MLP neurons of a small language model. Each row is named by its layer, matrix (gate and up: input weights) and neuron, and shows model dimensions 144-271. Each number is 50 + 10 x the weight over its row's rms, rounded and kept within 0 to 99. A neuron's up and down rows have the sign that makes its largest values positive.
After each neuron's rows, "fires on" lists the tokens most often at its 100 highest values on Wikipedia text that the model never trained on. A number after a token or word is its count.

L6.gate363:48 48 57 51 54 51 49 52 55 55 75 40 44 53 55 43 51 60 58 32 52 43 59 33 40 42 55 43 35 50 59 35 47 59 39 46 57 48 50 58 43 46 54 53 55 66 47 51 53 50 31 42 67 50 49 65 36 31 44 45 58 48 55 59 47 42 46 56 24 47 48 68 46 54 48 49 52 53 58 44 48 49 70 42 71 53 50 43 50 59 59 54 44 40 70 47 34 34 36 57 41 65 56 45 60 71 54 44 57 42 50 53 62 40 50 61 53 48 35 50 47 47 39 50 57 51 44 36
L6.up363:55 47 57 57 56 63 43 52 62 40 47 42 61 38 56 58 59 48 38 40 63 64 45 60 58 51 60 63 32 34 53 65 43 46 62 44 47 35 51 39 54 53 51 50 52 47 55 36 37 53 63 29 44 49 48 42 61 35 51 44 46 42 43 42 39 62 45 55 39 58 58 44 53 40 37 75 41 48 50 30 68 56 63 41 58 67 64 42 43 50 40 43 40 60 46 44 47 31 43 45 45 32 44 49 36 52 42 59 46 41 45 45 62 77 52 38 31 50 47 52 59 50 62 44 56 57 25 53
fires on: "b" 15, "ci" 11, "t" 9, "re" 9, "ction" 8, "r" 6

L9.gate317:62 48 54 53 56 49 44 32 36 53 52 41 63 48 61 38 74 39 57 55 49 44 60 41 51 49 51 59 46 47 40 45 61 46 54 51 44 46 52 59 73 65 42 34 49 62 49 39 41 52 53 52 62 38 50 53 33 64 67 51 44 36 66 57 65 50 53 53 57 61 52 58 52 52 61 40 41 59 49 50 39 71 31 38 55 53 56 34 39 50 36 50 46 67 42 50 51 58 45 35 52 61 50 54 41 37 66 43 67 46 71 43 65 54 29 48 56 53 31 45 50 50 52 61 51 65 46 45
L9.up317:38 51 48 73 31 47 59 48 52 43 43 47 46 39 28 75 41 51 46 35 45 40 62 57 45 43 48 41 72 43 61 41 48 49 73 49 45 60 58 47 46 59 40 40 42 46 60 57 73 41 51 38 56 46 36 52 60 47 49 54 59 58 38 53 41 58 35 53 58 38 48 39 42 52 49 51 65 58 45 43 40 65 42 51 50 54 46 37 62 32 50 33 59 54 66 39 51 50 48 62 48 53 44 53 55 63 29 38 53 40 54 51 56 50 43 53 41 47 60 50 42 50 63 49 41 30 48 50
fires on: "bu" 31, "gu" 16, " known" 7, "ul" 6, "u" 5

L5.gate166:52 62 43 46 57 49 51 66 58 45 26 49 33 53 44 53 42 40 52 23 45 55 45 52 49 50 44 62 55 42 23 59 48 53 57 54 55 53 35 50 49 50 54 50 50 50 60 53 46 37 64 42 49 45 54 43 59 60 59 46 57 25 55 49 67 51 41 45 38 44 41 40 61 57 53 62 48 47 43 79 43 56 62 45 39 24 42 49 63 63 42 41 51 58 62 54 39 48 47 36 49 31 47 49 51 53 63 57 64 55 47 70 47 52 60 59 57 47 54 60 16 50 61 63 57 40 52 53
L5.up166:59 60 44 51 49 62 54 55 65 47 40 51 56 33 48 44 43 40 58 51 53 46 37 60 44 36 64 43 47 47 42 65 54 38 58 58 42 58 52 51 48 57 39 56 54 52 37 34 42 52 62 51 45 58 45 49 58 54 39 52 38 58 53 30 68 45 38 64 52 43 53 41 41 52 66 49 60 34 52 64 33 41 46 44 39 53 54 54 50 43 71 50 51 47 40 55 75 63 38 61 49 36 44 42 40 49 49 58 50 48 58 61 52 40 40 36 57 49 67 45 35 39 74 29 53 26 46 40
fires on: "le" 16, "al" 14, "fin" 9, "man" 9, "act" 7

L3.gate779:60 49 55 60 70 48 54 34 42 32 51 63 42 41 51 41 62 52 46 61 56 67 45 51 28 55 41 55 49 44 45 59 62 42 43 40 49 62 57 51 59 46 51 42 46 29 59 32 57 42 57 71 59 58 54 42 55 51 42 58 62 62 55 44 50 58 40 51 42 52 43 57 55 62 34 38 38 63 34 39 35 25 60 41 32 58 47 61 38 66 49 19 62 44 32 57 62 58 45 48 41 43 45 41 63 59 55 71 50 52 57 42 54 40 43 54 40 56 52 58 60 45 59 50 69 48 62 40
L3.up779:53 37 23 55 55 60 53 33 37 57 44 60 60 65 43 58 55 59 63 65 40 53 37 65 42 55 45 60 44 49 63 67 45 45 35 39 44 55 66 31 40 43 47 41 32 40 49 25 48 47 55 70 60 53 57 49 54 52 42 44 57 56 36 46 51 62 44 47 52 57 63 48 59 63 36 35 43 48 34 47 54 32 54 48 49 42 59 75 27 52 46 43 37 43 63 55 76 57 45 59 35 33 40 60 48 72 59 62 45 52 58 57 48 39 41 45 38 51 46 62 57 45 60 42 67 52 47 26
fires on: "ed" 21, "c" 11, "st" 9, "ist" 8, "d" 8

L2.gate802:66 61 49 67 46 45 47 48 56 50 44 62 43 61 53 52 47 49 64 66 44 48 56 53 33 54 51 50 40 51 55 46 47 60 51 51 59 46 50 49 60 48 47 50 74 70 40 44 53 48 44 58 53 62 64 46 56 60 48 46 47 41 64 43 52 49 43 33 54 34 25 47 52 38 60 42 39 40 44 43 47 52 59 34 28 49 51 46 40 51 49 30 67 52 43 41 36 58 52 40 60 43 41 43 51 60 57 56 42 45 42 58 33 44 47 51 51 45 47 44 28 59 20 60 48 48 47 68
L2.up802:52 61 35 52 50 60 66 62 51 34 31 63 62 56 45 69 51 35 44 74 55 52 46 61 53 66 54 56 45 50 70 43 41 50 60 55 47 55 69 24 50 46 54 43 47 48 28 43 52 59 46 45 47 43 53 46 28 51 43 47 51 44 54 33 52 60 63 47 50 42 58 41 55 44 39 53 48 34 39 60 52 57 58 41 45 30 55 62 60 29 31 52 55 59 63 47 39 52 56 58 52 50 53 50 43 40 65 44 63 74 37 53 60 63 45 42 59 40 37 40 54 50 46 55 46 39 37 57
fires on: "le" 16, "al" 11, "man" 9, "q" 7, "or" 6, "ver" 6

L3.gate457:59 57 62 65 41 48 54 53 36 58 42 58 59 45 42 45 47 46 57 24 43 67 47 48 69 51 41 21 38 54 48 33 68 64 52 46 51 49 40 48 34 61 45 59 58 54 52 65 54 51 56 84 58 55 34 55 39 50 52 54 51 44 47 48 44 49 43 66 39 49 52 37 43 28 61 35 45 48 46 50 51 51 42 85 51 38 67 38 49 59 27 48 38 60 41 41 42 55 44 33 68 45 51 47 33 54 36 45 57 53 69 45 49 40 44 38 61 68 54 45 64 48 42 65 59 40 54 45
L3.up457:66 38 57 56 54 45 45 61 42 32 73 54 41 38 46 58 31 49 52 65 35 63 48 51 48 55 46 59 57 41 44 40 41 69 45 66 54 39 65 42 47 38 46 43 38 64 52 55 54 68 52 42 66 58 64 45 38 46 47 51 49 56 60 57 17 47 47 49 34 41 41 50 57 75 49 47 55 65 42 48 50 66 51 47 58 55 46 31 58 47 33 54 36 38 47 47 39 38 60 50 43 60 64 55 56 55 58 49 59 51 55 43 45 51 59 37 45 58 23 57 43 46 53 48 50 37 48 42
fires on: "row" 20, "t" 12, "ci" 10, "ir" 8, "y" 6, "old" 5

L8.gate159:37 51 47 50 37 50 50 48 53 64 48 53 66 48 62 58 58 52 46 46 45 36 48 61 32 65 69 55 57 36 58 45 62 57 47 58 60 36 44 54 53 45 41 42 57 52 44 65 48 50 57 49 42 50 53 52 52 63 54 37 63 50 64 50 61 41 31 58 45 37 41 41 49 57 62 42 40 67 45 53 56 42 48 51 43 44 48 28 43 45 49 33 60 54 42 45 47 68 22 60 58 54 59 44 46 43 62 52 43 60 42 47 56 36 40 70 41 44 48 42 58 51 65 25 50 48 32 35
L8.up159:57 57 50 52 64 46 56 59 46 59 39 67 25 45 41 42 53 61 48 43 51 54 48 47 60 36 55 63 48 41 52 41 64 51 54 67 37 69 53 29 49 47 60 45 46 59 45 44 39 54 52 35 55 47 57 45 60 33 38 44 46 69 47 39 56 45 39 46 53 50 64 56 56 65 67 51 54 61 52 49 48 54 42 47 57 46 54 57 53 50 58 56 54 42 48 51 33 44 56 46 57 41 62 49 50 54 61 43 29 54 50 54 28 57 21 63 44 57 50 44 59 48 45 32 40 57 35 36
fires on: "et" 26, "al" 7, " appear" 6, "it" 5, "r" 5, " start" 5

L9.gate109:50 42 53 48 48 54 38 44 44 56 47 49 56 66 53 44 57 47 63 61 46 32 58 53 49 30 50 50 35 49 40 55 57 65 51 50 40 43 45 76 58 56 56 43 39 74 51 44 57 54 57 53 75 52 50 45 30 61 47 37 43 47 43 49 54 58 28 39 51 37 53 52 52 50 60 56 46 71 64 44 62 53 41 55 55 58 54 63 65 62 52 54 45 58 39 47 33 67 50 52 51 56 51 53 53 44 41 54 74 34 61 47 54 40 41 39 43 69 48 50 56 45 56 47 56 61 58 49
L9.up109:49 67 70 41 49 38 49 44 36 49 70 46 42 50 51 37 53 50 41 52 56 52 52 65 46 47 39 69 45 49 70 48 54 53 50 42 53 39 41 63 17 59 23 62 36 56 43 58 63 54 50 54 62 41 30 58 57 41 31 41 56 54 45 55 48 42 58 65 50 60 59 51 60 59 57 39 38 57 50 37 46 57 38 39 46 52 50 54 58 62 65 52 48 28 40 40 45 43 51 55 49 51 53 67 33 45 49 44 51 48 50 47 48 35 61 38 34 66 47 57 51 36 43 57 53 50 45 47
fires on: " bo" 19, "g" 11, "ic" 10, " Bo" 7, "o" 6

L2.gate790:58 62 40 58 59 37 45 24 38 53 52 38 28 32 47 53 49 50 31 40 45 46 53 50 38 49 49 53 52 44 61 49 36 49 58 40 45 56 51 38 52 49 34 64 50 45 54 52 59 48 52 57 64 52 48 43 41 32 57 47 56 52 38 46 40 65 63 63 38 58 48 44 43 59 48 42 68 63 52 41 43 40 48 46 44 49 54 58 27 58 47 38 43 57 39 52 75 43 42 72 55 60 36 47 49 64 47 60 52 46 52 39 64 35 34 43 41 21 56 45 54 53 49 47 69 51 75 40
L2.up790:66 38 60 55 52 43 47 51 47 36 51 78 62 44 47 54 42 69 33 54 44 48 52 70 36 46 51 40 52 51 52 52 55 33 43 44 49 44 68 45 31 44 72 51 49 39 69 47 62 31 75 47 46 44 71 67 52 56 56 36 49 36 54 64 54 70 39 42 36 50 63 48 54 54 55 59 48 55 52 49 42 31 47 55 50 52 56 51 63 70 68 50 37 50 64 56 40 33 74 46 40 47 57 50 70 64 44 56 28 56 49 42 50 26 49 60 49 47 52 55 43 62 52 59 57 56 57 45
fires on: "st" 32, "id" 15, "c" 15, "C" 12, "il" 10

L6.gate668:57 70 61 58 40 50 57 40 40 59 47 54 51 32 45 70 44 41 36 37 52 36 56 58 52 40 68 42 48 45 35 50 36 64 52 43 56 39 40 35 35 56 55 59 59 44 50 59 33 41 73 32 64 47 40 61 53 37 53 43 43 53 55 46 36 57 46 41 27 65 43 37 45 54 52 61 46 41 43 63 45 53 44 54 54 61 48 35 45 51 45 63 39 41 56 48 35 79 37 36 50 48 43 49 49 59 35 55 60 48 61 53 38 47 57 47 55 43 46 54 37 67 46 51 42 45 39 47
L6.up668:54 52 57 39 61 70 50 63 67 56 56 52 55 51 57 49 34 42 72 47 50 31 56 47 47 50 38 45 58 47 51 43 42 63 50 55 47 57 35 35 63 35 44 49 39 30 55 47 50 52 62 61 60 36 41 60 35 43 43 78 35 39 44 51 39 46 58 62 51 56 47 30 49 58 49 28 52 38 54 59 55 49 49 50 45 59 45 45 62 54 57 51 43 49 47 43 39 55 51 45 55 45 49 25 57 36 55 47 47 63 50 45 41 34 51 26 42 56 48 54 50 64 43 50 48 57 40 52
fires on: "re" 28, "n" 14, " It" 11, "y" 7, "t" 5, "se" 5

L4.gate100:40 53 59 39 52 58 43 54 25 49 63 53 55 51 54 76 57 50 55 41 64 45 52 29 61 45 46 49 59 40 32 30 61 33 62 53 47 51 56 31 51 43 41 51 47 70 45 53 38 52 45 48 43 43 40 55 37 46 61 39 37 59 38 43 55 53 50 42 44 44 60 40 39 49 61 51 50 66 50 56 59 47 66 46 66 61 54 41 38 43 39 53 55 54 60 51 35 40 42 54 61 34 34 53 53 51 43 48 59 50 34 55 57 49 47 63 57 40 55 51 44 71 60 46 42 64 47 49
L4.up100:70 47 51 43 46 49 44 44 56 57 40 56 51 69 62 57 30 48 50 37 58 53 42 47 49 58 46 48 48 72 41 42 56 86 39 51 31 58 53 50 47 37 39 47 40 46 60 62 45 57 45 49 48 58 45 49 45 49 45 42 53 43 47 70 42 48 57 41 21 54 48 39 45 62 61 46 58 46 50 55 59 45 59 34 57 49 67 47 55 51 48 59 62 50 47 52 33 51 46 36 38 47 47 47 53 35 57 54 70 70 54 39 57 48 51 51 43 51 47 62 49 51 50 52 52 53 38 42
fires on: "'" 16, "re" 14, "n" 12, " Mar" 12, "’" 6, "ep" 6

L12.gate457:61 45 36 58 70 54 49 52 51 44 60 60 49 41 52 38 52 56 55 37 44 59 52 42 43 55 60 61 47 47 49 57 54 46 55 51 52 54 51 36 55 33 58 44 52 35 57 53 53 49 63 37 52 34 60 49 41 56 57 32 36 59 51 42 39 48 52 37 51 35 54 65 37 64 59 47 47 46 33 60 63 64 40 46 37 47 41 43 59 44 47 34 62 58 60 61 52 49 43 57 44 43 46 59 73 32 48 54 50 55 50 63 28 54 65 56 37 43 47 54 52 40 52 35 62 33 50 54
L12.up457:47 35 41 46 50 60 41 42 48 39 45 64 50 53 47 45 48 53 59 56 52 27 56 41 39 59 52 43 43 60 42 45 57 51 47 42 49 55 56 41 61 27 57 69 28 51 55 44 38 37 70 52 50 43 61 52 52 43 47 46 59 48 62 71 60 41 46 41 38 51 64 43 43 49 60 65 53 73 46 54 36 40 50 34 43 55 42 54 47 50 39 32 62 49 37 62 41 53 44 45 61 71 57 52 56 68 46 57 34 43 33 39 51 62 44 49 49 64 53 58 38 45 26 42 71 56 39 78
fires on: "i" 40, "at" 11, "and" 7, " of" 6, "ri" 6, "." 4

L6.gate628:35 59 54 57 56 45 65 55 43 47 49 54 52 41 57 57 56 37 60 48 42 64 42 63 52 47 46 48 48 37 39 47 40 44 34 46 51 45 42 50 45 72 63 51 44 46 46 51 53 74 41 54 37 64 38 57 49 64 40 59 52 49 58 49 39 55 46 46 51 32 58 55 23 33 51 57 46 43 44 54 50 52 55 60 44 59 30 36 73 53 47 48 62 38 53 42 53 48 37 50 46 39 59 33 61 52 44 56 48 27 58 55 40 67 61 72 45 51 55 37 63 61 41 66 53 58 51 58
L6.up628:44 61 71 62 41 63 49 42 47 24 58 36 50 53 46 72 42 55 40 65 63 37 53 53 69 53 46 58 60 32 41 54 54 32 48 50 52 35 54 58 40 38 36 57 53 29 59 46 59 63 58 54 38 43 52 64 62 36 57 42 50 71 36 48 55 71 37 56 47 50 46 47 62 67 49 53 60 64 53 40 46 41 64 41 37 38 42 49 48 55 55 54 64 37 42 64 57 43 26 47 60 55 39 48 49 37 43 46 47 56 58 45 61 46 28 40 43 48 47 53 50 49 49 71 59 40 45 47
fires on: "um" 11, "iv" 10, "om" 9, "unt" 8, "der" 7, "d" 6

L12.gate411:61 56 59 50 46 53 60 57 67 55 60 57 62 46 58 52 45 68 39 61 35 52 46 37 63 41 51 70 47 51 27 40 43 58 46 45 44 57 48 44 52 19 56 72 55 52 53 57 45 57 47 47 48 58 49 36 48 33 56 39 62 53 58 54 55 38 50 43 29 46 52 56 36 54 50 55 42 47 36 54 45 47 52 48 43 44 60 39 65 45 57 33 60 52 48 57 38 73 35 47 53 48 32 29 48 72 46 40 47 50 33 62 41 53 54 42 50 62 44 54 54 48 42 42 45 43 55 45
L12.up411:66 32 30 63 44 58 31 51 71 70 54 57 40 52 41 41 34 55 55 51 52 32 54 44 52 69 50 47 56 38 41 52 36 59 48 63 56 54 55 41 56 39 55 52 50 49 31 52 50 54 46 43 32 52 41 41 65 30 62 57 49 66 38 57 42 43 36 64 47 45 56 36 45 34 57 69 37 48 53 34 48 39 50 56 41 49 60 71 59 53 54 48 41 55 47 60 54 41 38 53 64 50 31 51 51 53 54 48 35 53 25 60 53 69 60 41 48 65 54 63 62 47 56 54 47 58 46 68
fires on: "s" 21, "ri" 11, "di" 9, "o" 8, "i" 7

L9.gate282:47 35 49 47 47 54 42 50 33 60 61 36 61 35 49 50 50 44 37 45 39 49 41 46 51 46 57 61 38 58 68 56 55 50 32 60 28 34 51 59 53 41 43 58 45 28 63 70 51 54 49 51 38 55 55 22 37 34 53 42 39 48 51 57 65 58 54 62 40 33 44 39 51 25 58 59 60 57 57 51 44 51 40 67 33 45 57 47 39 65 60 60 49 64 66 51 52 59 41 51 43 56 59 57 42 56 66 39 43 47 61 51 52 52 55 72 42 56 45 45 59 35 40 70 57 36 48 54
L9.up282:66 48 51 47 50 40 42 43 50 60 54 49 48 38 54 53 41 39 46 55 49 76 43 52 42 45 42 45 61 37 63 40 61 61 45 50 45 40 54 65 49 42 54 44 36 68 53 51 45 43 47 51 34 56 47 32 54 34 55 54 56 70 63 46 64 29 48 42 37 39 49 58 54 61 48 54 40 56 40 44 30 37 55 57 50 46 47 46 49 52 46 51 42 49 41 51 50 39 59 61 47 46 56 58 58 55 50 59 49 57 83 44 51 55 38 60 68 53 38 50 60 60 41 31 42 59 55 50
fires on: " by" 17, "y" 11, "t" 9, " to" 6, "ne" 4, "fin" 4

L6.gate528:39 59 57 50 51 55 40 45 46 58 47 67 63 46 45 56 74 38 40 52 38 53 60 55 63 57 55 58 49 53 39 57 45 47 49 50 36 43 55 40 85 61 37 53 44 73 46 47 63 46 48 51 55 56 61 53 51 48 44 55 43 52 45 55 50 60 34 44 55 58 45 64 41 43 37 46 43 53 54 41 49 49 68 46 36 58 76 05 49 58 59 49 48 60 40 53 46 59 39 46 37 42 62 45 38 33 59 62 62 31 59 52 50 36 49 58 56 47 42 51 53 68 46 54 60 58 43 50
L6.up528:54 35 64 71 38 47 49 46 41 48 49 51 53 38 38 64 36 60 37 56 52 56 51 52 65 34 39 50 60 40 42 54 40 57 53 49 48 45 61 62 51 57 28 37 71 54 59 51 55 60 44 48 69 38 40 48 53 42 43 47 49 59 57 29 39 36 66 51 47 52 55 58 59 37 62 38 42 49 43 52 62 41 45 54 61 56 40 47 52 46 75 45 51 58 52 62 56 46 64 48 55 55 48 54 55 42 54 68 30 53 51 59 45 48 52 37 55 57 53 46 59 40 63 44 36 57 64 59
fires on: "gu" 23, "u" 14, "min" 8, "c" 7, "il" 6, "ur" 5

L4.gate816:43 62 59 44 50 64 52 52 37 44 62 48 55 52 43 44 48 59 51 35 73 37 31 60 29 44 53 59 32 42 43 35 54 58 44 59 65 57 55 51 56 62 61 56 44 61 25 59 54 50 51 42 45 63 36 73 57 47 54 63 52 48 38 51 53 46 42 58 41 36 49 50 50 61 34 53 62 64 41 49 33 42 39 54 63 53 54 47 44 50 52 48 56 44 48 49 44 51 52 48 54 42 42 52 48 78 45 48 39 45 50 41 49 53 66 48 48 50 56 36 68 57 38 46 36 48 47 59
L4.up816:61 43 42 65 61 49 42 47 67 35 51 43 67 57 45 43 60 65 46 30 54 38 48 49 43 36 48 57 46 38 58 55 51 49 57 36 58 70 49 35 57 51 48 58 47 33 29 50 56 56 52 40 66 62 52 30 46 50 35 38 40 45 45 57 45 59 37 62 59 45 69 37 64 54 35 59 46 51 61 35 45 54 45 63 58 37 74 56 51 53 52 59 28 49 44 37 35 57 50 51 47 44 58 45 50 48 49 59 25 65 51 50 41 35 45 63 39 50 49 36 47 66 60 58 47 44 61 43
fires on: "ce" 25, "ment" 11, "ci" 7, "t" 6, "63" 6, "x" 5

L6.gate169:51 48 42 45 42 55 46 64 38 58 34 46 55 30 53 64 54 57 52 30 40 37 45 36 53 37 63 31 55 39 49 69 46 58 57 41 58 62 49 40 49 51 46 57 54 45 41 75 47 69 59 43 55 51 60 47 40 44 45 46 44 34 62 56 50 53 46 51 25 58 42 48 37 44 70 53 48 47 57 66 51 51 51 78 49 34 58 48 34 46 49 47 43 56 58 52 41 49 63 43 63 46 64 38 45 47 51 60 58 45 58 39 52 42 58 48 47 51 50 26 58 52 52 38 54 48 58 41
L6.up169:64 52 54 53 37 45 34 63 54 54 46 49 43 55 53 40 62 51 58 57 59 57 55 52 61 52 62 29 77 55 51 54 26 35 43 52 57 45 44 53 52 52 39 53 46 32 45 43 39 56 51 55 54 43 50 53 49 38 31 55 28 44 53 38 35 36 62 52 61 46 44 51 60 40 51 45 59 66 59 50 49 60 44 42 55 48 44 60 51 54 70 51 61 46 50 31 54 74 46 48 56 66 70 45 46 52 48 64 38 55 56 30 46 42 49 54 55 58 57 52 63 66 49 49 54 36 47 52
fires on: "y" 17, "ent" 12, "ze" 11, "il" 10, "n" 8

L2.gate450:63 45 66 44 50 41 32 40 38 59 37 48 63 48 55 63 63 61 63 53 49 46 51 52 56 53 57 52 48 40 53 45 57 44 33 49 39 62 46 50 49 63 51 63 52 55 61 31 51 25 67 65 66 58 56 47 60 51 49 43 68 52 64 43 42 55 45 40 48 55 64 43 42 62 42 51 43 46 54 58 39 44 49 52 38 53 60 48 51 69 41 38 52 47 48 54 71 49 50 23 50 39 41 40 49 47 29 63 52 36 39 53 63 44 45 45 54 43 44 50 52 54 57 46 55 60 47 41
L2.up450:42 72 61 60 57 42 50 50 61 47 58 29 52 63 47 56 58 47 45 47 44 44 54 53 34 63 47 60 53 48 60 48 59 53 36 41 41 53 62 36 47 58 45 55 56 54 62 34 54 48 68 51 56 54 49 55 59 42 35 40 55 45 48 18 53 49 42 52 53 48 70 33 44 49 43 57 46 39 56 51 57 50 43 54 63 38 64 37 47 62 60 46 53 42 46 57 50 53 47 38 54 52 32 54 63 59 55 42 50 50 49 38 48 43 38 57 34 60 47 72 62 55 52 41 54 34 26 28
fires on: "il" 31, "h" 18, "th" 8, "ud" 7, "st" 4, "ed" 4

L3.gate471:46 64 89 54 53 48 49 47 49 41 50 63 34 51 60 52 43 41 49 49 49 57 51 34 47 56 56 58 62 59 38 36 54 29 53 41 43 35 61 37 53 43 42 60 35 51 66 27 59 56 51 35 54 64 72 47 43 41 62 41 63 57 58 49 46 39 30 27 52 53 53 64 61 59 45 60 47 52 54 40 48 51 50 51 40 35 47 49 37 63 42 46 53 32 43 28 62 72 53 62 49 49 36 46 45 50 42 53 55 48 50 57 41 48 62 55 45 52 56 40 48 61 61 53 66 66 74 46
L3.up471:47 47 54 61 44 41 44 44 34 48 26 60 71 46 52 57 33 35 47 46 52 54 54 36 59 35 48 41 50 52 51 52 49 44 27 40 55 45 38 43 56 42 41 45 44 44 32 50 57 39 45 42 49 46 53 50 45 60 33 48 49 52 58 69 63 66 46 48 45 55 59 38 55 66 46 40 52 43 42 50 44 52 44 48 63 62 64 61 37 49 32 50 50 51 63 55 55 49 33 56 42 30 51 61 64 47 63 65 42 48 49 37 57 41 36 51 38 46 41 54 45 32 78 64 68 62 57 46
fires on: "hi" 38, "d" 32, "and" 21, "ist" 5

L4.gate831:73 32 65 40 42 41 55 38 51 38 46 39 55 57 48 55 57 52 23 35 50 46 45 47 34 57 49 58 59 41 44 63 50 44 56 43 48 58 39 46 31 40 57 44 43 42 71 59 57 47 54 47 39 38 36 70 29 31 58 51 56 41 51 35 45 59 67 41 45 46 46 38 42 44 58 36 43 56 60 43 36 53 54 55 42 35 62 56 39 54 56 49 47 55 45 49 71 61 60 46 55 57 53 39 41 55 53 59 55 59 65 42 50 63 42 48 48 60 54 58 60 52 56 64 59 50 59 34
L4.up831:43 45 71 45 48 50 47 47 43 77 32 62 45 43 57 50 63 39 60 51 52 48 54 65 59 57 48 30 31 49 65 38 51 54 61 56 67 47 38 29 49 57 48 29 50 41 57 53 38 43 56 43 46 62 54 40 45 44 44 55 49 62 48 36 60 55 41 57 75 59 45 48 42 46 50 46 49 37 55 42 62 42 62 59 44 56 53 60 48 48 36 36 43 47 48 52 56 58 55 43 69 48 55 61 47 41 42 53 48 71 48 40 57 43 56 41 45 53 45 48 65 56 56 53 62 38 63 49
fires on: "n" 16, "d" 11, "er" 9, "w" 9, "ow" 7, "t" 7

L8.gate270:52 58 59 54 60 25 43 61 78 51 56 58 55 32 44 46 60 62 40 47 48 51 51 57 44 46 59 42 36 42 62 45 57 51 59 50 45 46 39 48 45 38 39 49 53 50 57 55 52 32 60 68 46 44 54 49 53 51 47 45 42 59 48 44 50 49 58 53 49 38 51 31 52 49 52 56 52 43 51 28 46 64 61 47 56 27 53 44 53 60 50 52 64 53 47 64 44 63 28 35 69 59 38 50 47 52 62 57 52 38 48 21 35 44 37 61 45 48 44 53 23 49 51 40 53 40 42 60
L8.up270:51 61 46 33 55 42 50 44 49 46 60 71 46 55 58 55 40 36 51 37 51 74 45 55 39 44 46 50 44 44 44 43 55 62 46 51 54 60 57 41 59 65 55 51 43 55 54 37 41 32 59 27 44 41 53 47 60 46 49 46 44 45 52 41 71 39 66 61 49 42 55 59 57 44 44 49 38 43 43 42 45 42 34 62 47 41 58 61 66 35 25 55 58 37 35 54 51 62 60 60 42 54 43 56 59 64 54 30 59 38 48 55 41 47 17 57 38 56 57 60 48 42 46 48 64 46 52 42
fires on: "it" 41, "ment" 9, "al" 8, "us" 5, "e" 5, "fer" 4

L2.gate204:46 43 58 85 42 63 55 49 58 37 58 50 38 40 52 35 47 44 50 57 42 43 38 37 43 45 55 34 88 42 44 64 43 52 53 38 56 40 30 57 58 40 55 58 68 60 68 46 29 46 42 47 53 59 53 51 45 50 62 53 39 55 41 56 26 49 60 49 46 41 53 60 54 65 52 40 51 49 56 42 55 53 61 41 39 48 62 40 31 40 57 54 43 63 49 49 39 59 38 38 54 40 50 52 58 51 50 53 54 53 58 32 49 68 56 54 58 57 51 41 47 61 56 47 75 45 57 40
L2.up204:51 46 55 54 39 33 40 46 50 64 46 50 37 37 62 46 47 50 47 58 41 33 47 27 40 62 62 35 51 38 44 78 37 41 58 22 62 43 68 62 49 43 52 45 50 49 48 54 46 68 50 39 52 47 47 46 53 53 39 51 58 60 49 33 49 29 57 41 51 48 59 49 63 66 66 38 48 61 46 38 50 57 34 39 39 45 38 42 42 47 66 45 40 38 56 63 50 48 42 62 54 32 54 57 48 58 36 64 52 42 30 60 52 48 59 56 38 46 45 39 46 35 51 56 50 50 43 60
fires on: "er" 32, "ni" 9, "la" 8, "ki" 4

L2.gate409:54 56 53 59 40 50 46 48 48 44 44 48 57 47 59 45 56 60 31 44 45 43 37 50 58 44 63 52 55 41 54 57 60 68 56 52 43 55 52 46 49 52 47 59 49 45 66 60 61 50 64 50 42 49 46 58 39 56 61 53 60 54 55 69 56 63 39 65 30 38 55 32 51 33 56 47 56 55 44 47 33 58 46 38 57 43 47 62 57 50 44 30 72 51 56 42 38 45 52 45 54 49 46 57 50 52 43 68 51 56 77 46 45 62 39 67 31 62 44 43 33 31 31 49 45 64 54 49
L2.up409:49 66 63 30 49 41 62 42 45 34 59 48 55 45 71 38 62 45 41 57 52 53 56 66 81 36 64 49 41 42 64 39 35 46 65 46 59 63 51 26 45 58 50 35 57 41 36 38 43 50 50 58 53 53 58 65 49 43 42 37 44 58 56 40 45 40 44 52 52 51 65 42 42 40 57 60 50 57 55 35 53 55 59 54 35 48 53 58 57 46 56 59 58 52 45 58 56 56 32 58 51 29 56 47 50 55 50 57 63 58 51 59 60 60 46 45 35 52 39 44 35 52 61 55 56 50 63 43
fires on: "ir" 18, "il" 16, "n" 15, "ran" 5, "d" 5, "ach" 5

L12.gate598:41 59 69 44 58 63 41 47 37 33 60 53 61 52 40 40 65 58 37 54 51 47 59 41 37 48 53 52 56 45 52 56 59 47 71 37 55 62 54 42 46 56 53 58 52 55 45 32 52 60 44 43 51 44 33 52 42 50 77 54 55 69 47 61 64 43 33 57 48 37 76 43 34 56 57 54 54 49 49 39 49 52 48 60 35 35 72 53 63 63 52 44 41 51 31 35 52 49 54 38 65 38 30 50 53 49 54 70 59 47 61 36 55 51 56 59 56 32 36 63 48 34 62 60 50 47 50 52
L12.up598:54 41 50 39 58 53 57 51 53 58 60 39 48 64 75 34 45 49 40 62 38 56 64 27 46 48 46 62 48 50 45 41 55 48 69 50 49 67 54 37 40 62 55 50 63 47 51 54 57 55 54 43 58 47 60 48 42 37 49 63 30 47 48 68 71 55 46 38 43 40 50 48 51 37 58 43 52 72 60 47 48 41 54 45 48 75 52 50 55 71 36 70 43 56 49 31 64 43 55 48 70 41 49 46 52 46 45 76 52 42 65 46 61 51 55 67 61 59 44 59 38 51 37 39 38 47 56 61
fires on: " |" 29, " car" 11, " Win" 6, " Team" 5, "|" 5